Weights of a small GPT-style language model, trained from scratch on English Wikipedia.
Size: 17 layers, width 224, vocabulary 6480.
MLP neurons of a small language model. Each row is named by its layer, matrix (gate and up: input weights) and neuron, and shows model dimensions 0-127. Each number is 128 + 32 x the weight over its row's rms, rounded and kept within 0 to 255. Numbers have three digits each. A neuron's up and down rows have the sign that makes its largest values positive.
Before each neuron's rows, "fires in" lists the words (lower case) most often at its 100 highest values on Wikipedia text that the model never trained on.

fires in: "as", "including", "materials"
L6.gate363:108119124136089124144174165130109073098120152120116099141164132090200143132132138203097181140144183154096095119126087152111055085102093163118119146136176116138092158086181143089147119083121156141080148085216081137132162139127120152098138180188103075154161131136173106107124102121110150159084155061116097109099143094142171087152147176138148115137180126096146123148084120134109068157137
L6.up363:087081065065125145157079158116133126069123147104068116061166119150096083133150172097098129125141171121135074133157102190089085109162147133116100187161129149093148119105156140213097150104134201122156166134097133168196129123087130162106168137152108122101127100104151109128068059121132133098105149131152182140103130116110115110062085140121135123116142078126106120127129096153102092052110

fires in: "of"
L5.gate144:086141132119167127122205086093124109136172119087135133142149119112188109130111171039141100145097117092100128144092140131069140104108124132131135104141148190127157078150143149139125096099096164119059115067120130140109071152144155161113132206104223119133136139107157172119062090095110194185122041139092168160146153122122144160141191140142185129179146121128058099157166145116153131125102
L5.up144:126109139155106170109131114157134115128123130078144125103104113160136182176144121145084145146120163133059101068157086100130078094129114087154157142075172108060133143150169121135124154154066083098160121119188172176028155152139108107147071145085119061199185105114121164128131127133132128110073140091185127154150107184096130058135148141127134110129122072097112106131156116127162144119136

fires in: "to", "de"
L6.gate360:046158131121118119094130136070104123186091084097142154085196130089091151136137141214148223110106088147134104155176129105148122199140150097133147115099145119122100134102115139165099179133051129177096101088163129157135168109101169098119106084136134118112139088131113086119114101185111141141152101155147149156133128191103137090116141110131173118152092125097198107077161131118071158138132
L6.up360:104098141183123151166160080111124096160127155108130142083125120169118078099161051156200129118129181128143119105137108059125074122113143141119103081153170092167081148095112138152149187136089132127126103109069082134106170177116127149158122090150187159161075092108158135139197079124154141150139129134164163144192115134201107096185137150153066083143116074095162153135145104118101112139133

fires in: "years", "game", "team", "year"
L9.gate334:098190113088132116090055174133118144185160180108140094067103093099125194169097187164177163115164156125074102138151140117101100139093187161083129120096120092128095167094043108106089115144145171174117097151221127137145106143137145111137130084122054128132106177089129160085132126133171115117072069114120118105075142092079191171146158156160115146084140063152119105144131165112171125062066
L9.up334:091176080091130155123097122104076137136148134119147069102133047120141151187155184140169120142132126124140090199169149109160053106101166202114121162104123120136092161124095084076136108066177146158147133136165153179156092155122145128162117065175135158104136134143138130125099077128101075133085124060079132137062136118127147090131174193193129083142111070178104138139125177151063143124131

fires in: "of", "against", "at", "to"
L5.gate552:170088143186116106165095116136133124116145080158117075124104142153178101166164142101072128134185104089119096118086130039093187105131140121127164025092101104119062109147130146131078102140114128111159120084117111122124106133141139147132114110161145091141122100128132143114076132157107142132167103102111135159106170160139101063119117161149108085073148127165166070158147030139072159124148
L5.up552:117106137150148101166132090113186127154165088131154183114177205113153116117140144155054157115139097121170112171123116137120058144147139098092124108064121105102078122080134148145107133108158165080078121128153167075105138175092142142069124167096121078124145067166187161143125144107097175250112112114135100163130157142156136104154119076143138127061090097106121099088110131147081133132140

fires in: "of", "exposed"
L3.gate444:099119136109077157114118115172111185096111131062173109118128111104092085122176138147147159139143052132132119167126154123074086084145169152105127113125125103083121108206124121142164140103094132117145146170166148180146057068144127077105145161087138127151127196132181127133127133131145123111136078140158096173186142172146130145142056109096128058072126145107134090191082117087119165093127
L3.up444:120177185119107070158120065076121098147103150111151112098146178134204142090087132184129103112117094176155135093124105058120154130130161109146096148133121122137152129159120194110119160126145075148100185076078152111151192101077127130172147097085171118155222152085131142198159120076126100134224122131155132133129127186137109088113146071137093184126111118099076172112119086131089145164145

fires in: "not", "t"
L11.gate487:135102158117102181114131155167136121167074158113181097095124142185148123099090160166106192139069063187145136173121171074127119078057103157150128165152188118113131142122130139120125140086114099212159075113156098139114125125152102085104119139033140136156089146141135085132110141131143106157164097158117109094099137115117177202083108113096098180071128128148139120175173157108104153123088
L11.up487:083064147127159108163066103191077170128139178141130105145136122153107107113097148191171112098133093138190130132111124088114112120133148144076081095141140106072155137150141130132133206122115156108140135128163128085144161102133096150096097139035144071137152146169127151147147148088131170149121075169110120125118153124091124134091110086119137089114135175133114136108088171149130171098127

fires in: "high", "best", "all", "better", "long"
L3.gate112:131121158125102095071170109172123165160092081114127057087171164092131161088101115070135151133134153120136157175154138119149087123112107104144148111155182114099134142150097140152125081171148213145133158085133183195146088120095141130078152140142184135122093165080094086123106141087175133120083125100132058159097143137143133149174161110164117140054141131151118134085042159160166137124133
L3.up112:103128123178177161059180155188109148090112083158157171134128154118120139124085128130132110147163129109131178152120025101156115106142064166101090126112098137088124104051137062040151116115106116111179105113109150127143084123148160164158203146160125135130098160082165102116141112154162147122150093129165088118108185141109124143125147116121187120121126154150168119147087162142155157172105

fires in: "part", "l", "location", "battle", "votes"
L7.gate567:123110162124092153124144172184097118117102119132116131142159100094095081124117111162139163127149064065100105153141143075145114077155129163146123112090073109185161084125052146154192162136128139169123110139118148129130129101141126132133126102186150120089124136058103154114150168142132088183089131100090166127127170157071156138164221143115140041147131109091104160141099152142127121096148
L7.up567:142159119074163157126154154113125082051113177100118137064107086116115123176150155172176120100119082168151118147118113165133165121107105129134064090097127114155107109104144130152149139144145116153020106151168126062112085085144164137110129114121130166129162164153182145146120139118144147127161143079181138164169135142213176144078178157118076109091116133152143115085117193172163084139059

fires in: "be", "being", "is", "s", "are", "getting"
L10.gate146:147156157116175093127138174148091159145103088176137135105177086164119106105095110134126107209179120148089195132122130092177110115110134136137147102161115137164134098086091144073150158132189167147106067090089086160099107102199068078086127130171096141101115135084148091156119145122127201132054112116077106163141088167131130098109081114104151108139117142183121096091132150142168129143158
L10.up146:123156166114216122140166186125092113120113082107159148118133160126059096149161122138140138141059136116140105122121121062149169130136074107102093163178095081124179080055142177062091158187112130133116078179158057190135165105151124133114146171116099177117083176126172157101099122075124124089096105121092112174096161092149112096084118140109153104125080152180131151134132110068131108151113

fires in: "music", "art", "love", "wrestling", "film", "cycling"
L10.gate372:143155129114154112118136161117119130074116128117126140146128095061107137105117118132112156182097179136112093106135170185134105128147124161146111163145142171177076219172149141173071122114150086118112135135132088191141110167134060090130173169144148138159099097093172146141117143106131131092129120153173097154144160124154123202120143112115117133102095204147132179148131099124093136139099
L10.up372:151124088165178174084151103118147083151136146131101113112105090168113164149152125095152106097141181147132154107131183126079135155175177065057036165109130127113085133132182142116156110152143092150105099079184131107114106109174110103134132118191129143155176147160136079193147190140097086159108103163168109167098123138128154138103078177174107079073132191145115104116098115163134137129177

fires in: "as", "and", "including", "include", "for"
L12.gate510:134123184134194145119214112135161139072116102119137082098164075163170086102090145172133161125086099108139115155122067170126135069122124221125154162180121121157117141113168098121029162108148171139090112125139133150112120102150158112143117162134074131122148162144141155126147169146149137148124081135133103147123120085136166112145157077119144234167108129190156160134160144117118129133095
L12.up510:115120169136130087172143174104152118096104138134083128132116134117177161152124113148139098114110165092093180134105141130128169244131081162106115091119087070149069135137143130182129130110070140123172169178093176125179156085112120128110198104126128104050133119149128188156096080139161080143098107126066148139113116160094130119110105043081141091118178127119128167138140090157107125149126

fires in: "university", "academy", "club", "college", "of", "school"
L5.gate14:054139062073161096164101138080189117159124056099156160085108154063147186119133158138151120131117132109115107081121112094129122111120152164101142102079131091094060111121066116135110103064123158143146190145059129152137162096135117110159095079090111116087139090140148163149132098142117119184113079089112147126171131166093140118073166099094087138140144100110150135131135109116188052174081
L5.up14:070122086100170153129116040131115147141160086130152105059118150159155063152108125079110121135137130111145157142101100117201125100071165146134121149065158101069140186125146184141084166146143152132093137152112200099067082168091082108146180130118166209132146150079130128152148102109174091106153168139135143150138105121122141098089127128195172070124093099103095120095106159184095129106100

fires in: "party", "award", "conference", "title", "cup", "association"
L8.gate283:134165132111111147171155168137105153121136140088097154098113145085121102223100102134162176157131129139110061095114146146124143118093117171186166088059164177112096118079072085096105097138084131162145083167127133113103165204136123156138114100168149050112084137074084179049114113129149150147127083101083167096216099081143169081080097169122112207084140084181104101112112146105130131126142
L8.up283:162086175111109104140126109116102142077182130166141171111138156149079111125105080122058094068111187159119092113128170064127159115117111175154126105102164146107166090135087066154106153137129153153168115147132152171162109079158123133107154156110151150102158122085101133140188122102102175137129107135104152090119125142133138086131167197145110152136106131122149114131087100117104115147162

fires in: "other", "different", "new", "such", "better", "engineering"
L2.gate93:140137178067140123108170160092108166138113157087143155153129151140128149139052107116114173134127103094124101152186119091117163094115089106121158137126147163150127127102187106098085116100086087172123166115169111185075106208126134172141144090166155125091111139116160184188127177079135127102132107103100098152082125120146158146115140087100084159140171165164078171163186166177157122132101
L2.up93:121152157101125128152125095074093171127169136174084121173106142128141087134118091138153152142114112132157130118144134039164071127139123074137151157181098105092133183117077152174148166197161147155069159115125095179107106173120126138091162137131128131130133157197107145147124194100177149148101170102159183144123133128152126090082091151095042134123101205107144149212141144146119098103168

fires in: "into", "from", "to", "la"
L6.gate401:141132174138127090098141114152107095126120099111121116144177128181124105132102139125119139162150153117094099131150122121129101152153139058118114085148124109078095089177158181156086119102095217148093170159143140148090125148134116137158070148103103151168135099108141143097118111169168095172126036059095148113165106062162081126190127140093155176137148122105128102104138174125159169129170
L6.up401:150088115166133156111122128049159176135080101123166188103122116140114146126119067134149115166135128131075091138064143147138157185132144111087111143120064056118138167102184149088141184168173077133117113138127116117142120098092107139100150141141135084110115124086114073158168102163200197110166112089152152117115125140065138118115126133176133175105139069153165168139075147129085143132162

fires in: "all", "along", "opening", "both", "main", "right"
L5.gate254:072109185137179095095232157122147133166179158099169120124210143165140119147154156105079136097101126069110191157124130126105168146120080095091133096117037105106114074110136132140110143134147166137178097130108120118152088135144105126120110094114144120079107099081121115103140160138186156145156104188084112123098103120115130154136125148079105106098166166082121157123127183177117196190111
L5.up254:121101085167126098099147133141146140184101145131133134097140120108117139153121149134088163173171111100121191137109143173103073048109142103124084179122122125117164118125079125125139172169110126168093132091149092079161144126133097103125142157109113189165076148062148172206196133122149127115127074196190065107202123094091136129129129115177152140142131173105157180072165183102148118100131

fires in: "had", "have"
L2.gate15:089142142174129170169193097107167160095101166137102071125198104108125098143133180131151122154147120109132139140169124127165161077071101107093155105180132115135106143125162151076100155107129192115168164112157102092088112147174129104142088111161206127148147137157095093174121099162134162168106143128138101187148155151138131132121110092137122077167132147104109093137146189150145151095136
L2.up15:116166124171161112084083159096088118145166174108059081159140137113168167157090136213123126119071139120111099087119107144151164103065101128107148056142173119108109139101121130094179098145096094143115128139121208089114110136140144160148164083174144098216099114115132185101106097077091125112137137157176156187155200158109112115061129055130164150136138147100143147158165155110134103074144

fires in: "university", "college", "award", "state", "conference"
L9.gate65:121148136070149120109153154116111154162198048073138140113139113137139102104087188101146211122104141106154133159151121093105151135110124173116104110129125125126117108045108119153123122048100114139150102117122122196131031083135168126151163091120157139105208130076055166135148119139194087092073143144120163128099107094170142146089180133121147143134092085135121120126147122181112176110093
L9.up65:088158124151066133130205134125114109174135152087113149180140163185110173111089149151154159151115138084147096081144159138146164101150099154125135109139187141121197099110100105130106113171117082118085102164149098152119083176138160089089181126193165152141167130127086148135091138108143132177109085133107150174160139190151099155056155134186108163155155112104100088095078137095142171120119

fires in: "w", "what", "each", "about", "over"
L9.gate387:119113104108172170093139063056095110110159137143161097097128126118089048129094102128135143105159114114151085155122134100098147171150160131134161126137128128175141115066127103087163096091069089116142117156165128115164056124127098133189168139153129088113134163059143067170066166151115097086106145136170138164153152128185163114159149160162131147083127117191179148238057134156158107098158
L9.up387:147132129150115203130118128098122155102119198137144095118134189131062103157077151120160135104086136120161127119136154107109159146148157110119172097158142164091128085097043167147055119126143143168166172132166143155138148184109119157182139127129166078103160129130133131139132131169090120109117137137181081082069116125103113170165105203093127203123136135127137167094115105111099146141117

fires in: "with", "what"
L3.gate514:144145121123159145140076076046107131121099086135142144138123119114175145086107122149150150104144151113121131151156151157119093162112111144131199116136109119113105109140037122141101142118161128126082124159146156135069103184139130098158162113098105148160138092105147098187131122182141122140133135090156066121077150185157166200074055072138117095139114101096183163074121097177130116091106
L3.up514:119198145141162163143185090137123106130116095128121118127112090114123126104101096066060132186109142068129132115162106123146137124153207067116165164093146139135131160147176126125127179163146146141150123088105178143106135100196080128181127141131088163114143147153131087154066090159112132120137094142098166161188164111165107168136120113122116112074168185149132068133134130126180129155182

fires in: "university", "public", "cinematography", "community", "government", "faculty"
L10.gate86:236156129115131099102117073133050134106038114097104097154106160115111102072067112153106196173107107112138111085105111155132111176141073102149160151062159119123126151154136116136084103100153117108174136149152125173144144101134119138124125114127136180111129125133180121161137179103145167132103132104157169119117120119152162094198144157153162121133133188125138131124187116115129120156104
L10.up86:131115158128128160151128098184154153170173150126191136152128127140084074111154112140101069127138165104137079152151090136142155128156112179129125153145128130144131100088111109126122138051106164155118143142129134166122156141109119013133129135199208159178183063174093186126150150106140145112084109119123152181083201142120147095147116179162113125123117105180141148164107139119132126139089

fires in: "television", "tv", "bbc", "radio", "sport", "network"
L6.gate529:175083119146114070148116153180163118131125191121098116148125101098118155138154123143189140147156112115118081125139120117132115118166135100157094111094115127128080131088155148167135148100160185202103134132173119113116100149110110132154130087181154149152136120092160151159137102100139171105183149225152136137138143148129138147069184163170140119120113171083179111123141159115216184133161
L6.up529:131126143137109173101125075133153128156119117137149124155121094123090071104151096154132130180142119103087137142175172144162179111099110134159173099215133103092168143088164100100151166044140166144096111106120159158124147154097111064119179161084139131109101153202037063167163117114191152116130153085129135070161156130140176118055148127182152103144073115118131160141128172156090125158133

fires in: "de", "hms", "house", "división", "fc", "acquire"
L5.gate499:123159139171181149086059172118168116130180105079136136079137121171145076113104141124161162111052058123152059126125103061133116140173148138113144061099119167133079075082078175119137118129129156145086170159142111118120069133143151190148149084095103095139123181102145088083131151116122189121143099130169141112168127100092123130105157120137134108108165162102171122138133119114102103075127
L5.up499:119128096126148133131111102121168162171127128105103176117085099212185179199175085071114131126145098127157085176137135118142122134105167142178065105124165130171137140173136121105150127135066152108109163117133210136119182151114168109155117118134149197104091115111097121088113146106108117059112094143171199119120166095100115112162148118137144154129171156111119149119129125058109146108150

fires in: "police", "political", "television", "radio", "tv", "football"
L8.gate310:186186134165133113119155111130135140155132153133106103084141125176110139144134169113115131154136134102150153094061116123123089116156065044070149125083086125108078087093131116074133114143111168157111125118136095132144108144177110096143148130089100131144080155110194147078102137159129140187163175192085091128138159127160128087115106092149152138128143128151155147118074175087116179156102
L8.up310:127088136084090143115131110179141158151117101082115094075088157146140191130126108141135107148161156100144097068090143180137138054069151068148126119140114109104114140121149116139136123116128117153091142108072125104139097163125096083129162196136136111156138135069119140137205116093135138142131099131210092198190147088135182164083109128130133156072142136131143176137168112132123117154093

fires in: "for", "about", "on", "over", "with", "after"
L8.gate167:128110158179140134125165124085108150167142116103110155121115143148116172196076111147118128126185106097150139079111140124119174103152104129159137090144098082148083067030139091083070127128102155136081184108156119098152131132108138051124110083129087104145106117045167123149146099113132164129119120197159134184170136175192137122154188116099102122135089115146153106131152140143124108150076
L8.up167:096081124142116162156195106123114112170136096145085129091150129142116146180115167120116127067116060111132146086124109183197132183134059078140183113136101114081114143036138096166160112114083135190155125183128134079156146157109120132159139122169107107161118154131096096135076117093110138131084132093112173099114149179161099164087137122146190115122134155174102121179164157090076173128140

fires in: "music", "art", "life", "musician", "state", "culture"
L5.gate334:187117136205183073108062133112125111212140109125193124137067098153111136155080144149130177152138117141094104123136123126148106144150133147120105119132148069146100089108084110150104179158146073110109133089102066123162108087137094093084106153059117141192124136101122160138089141142150110167145097114110171205155107128093221137136132163141194123106140110138132089133127171213191165114052
L5.up334:148093147094090089127093143080072135107076081149134115147150167166107096115067137135166109177149080126157118061115170131140090075164113136105132109061061100111119171109101133068149141126130138146141097147151060157124140167157128096132130086154130184133121149136134097123157122063077160170127099133150171094141132093178182074140166136202137117102090153096121108050135196133095168147123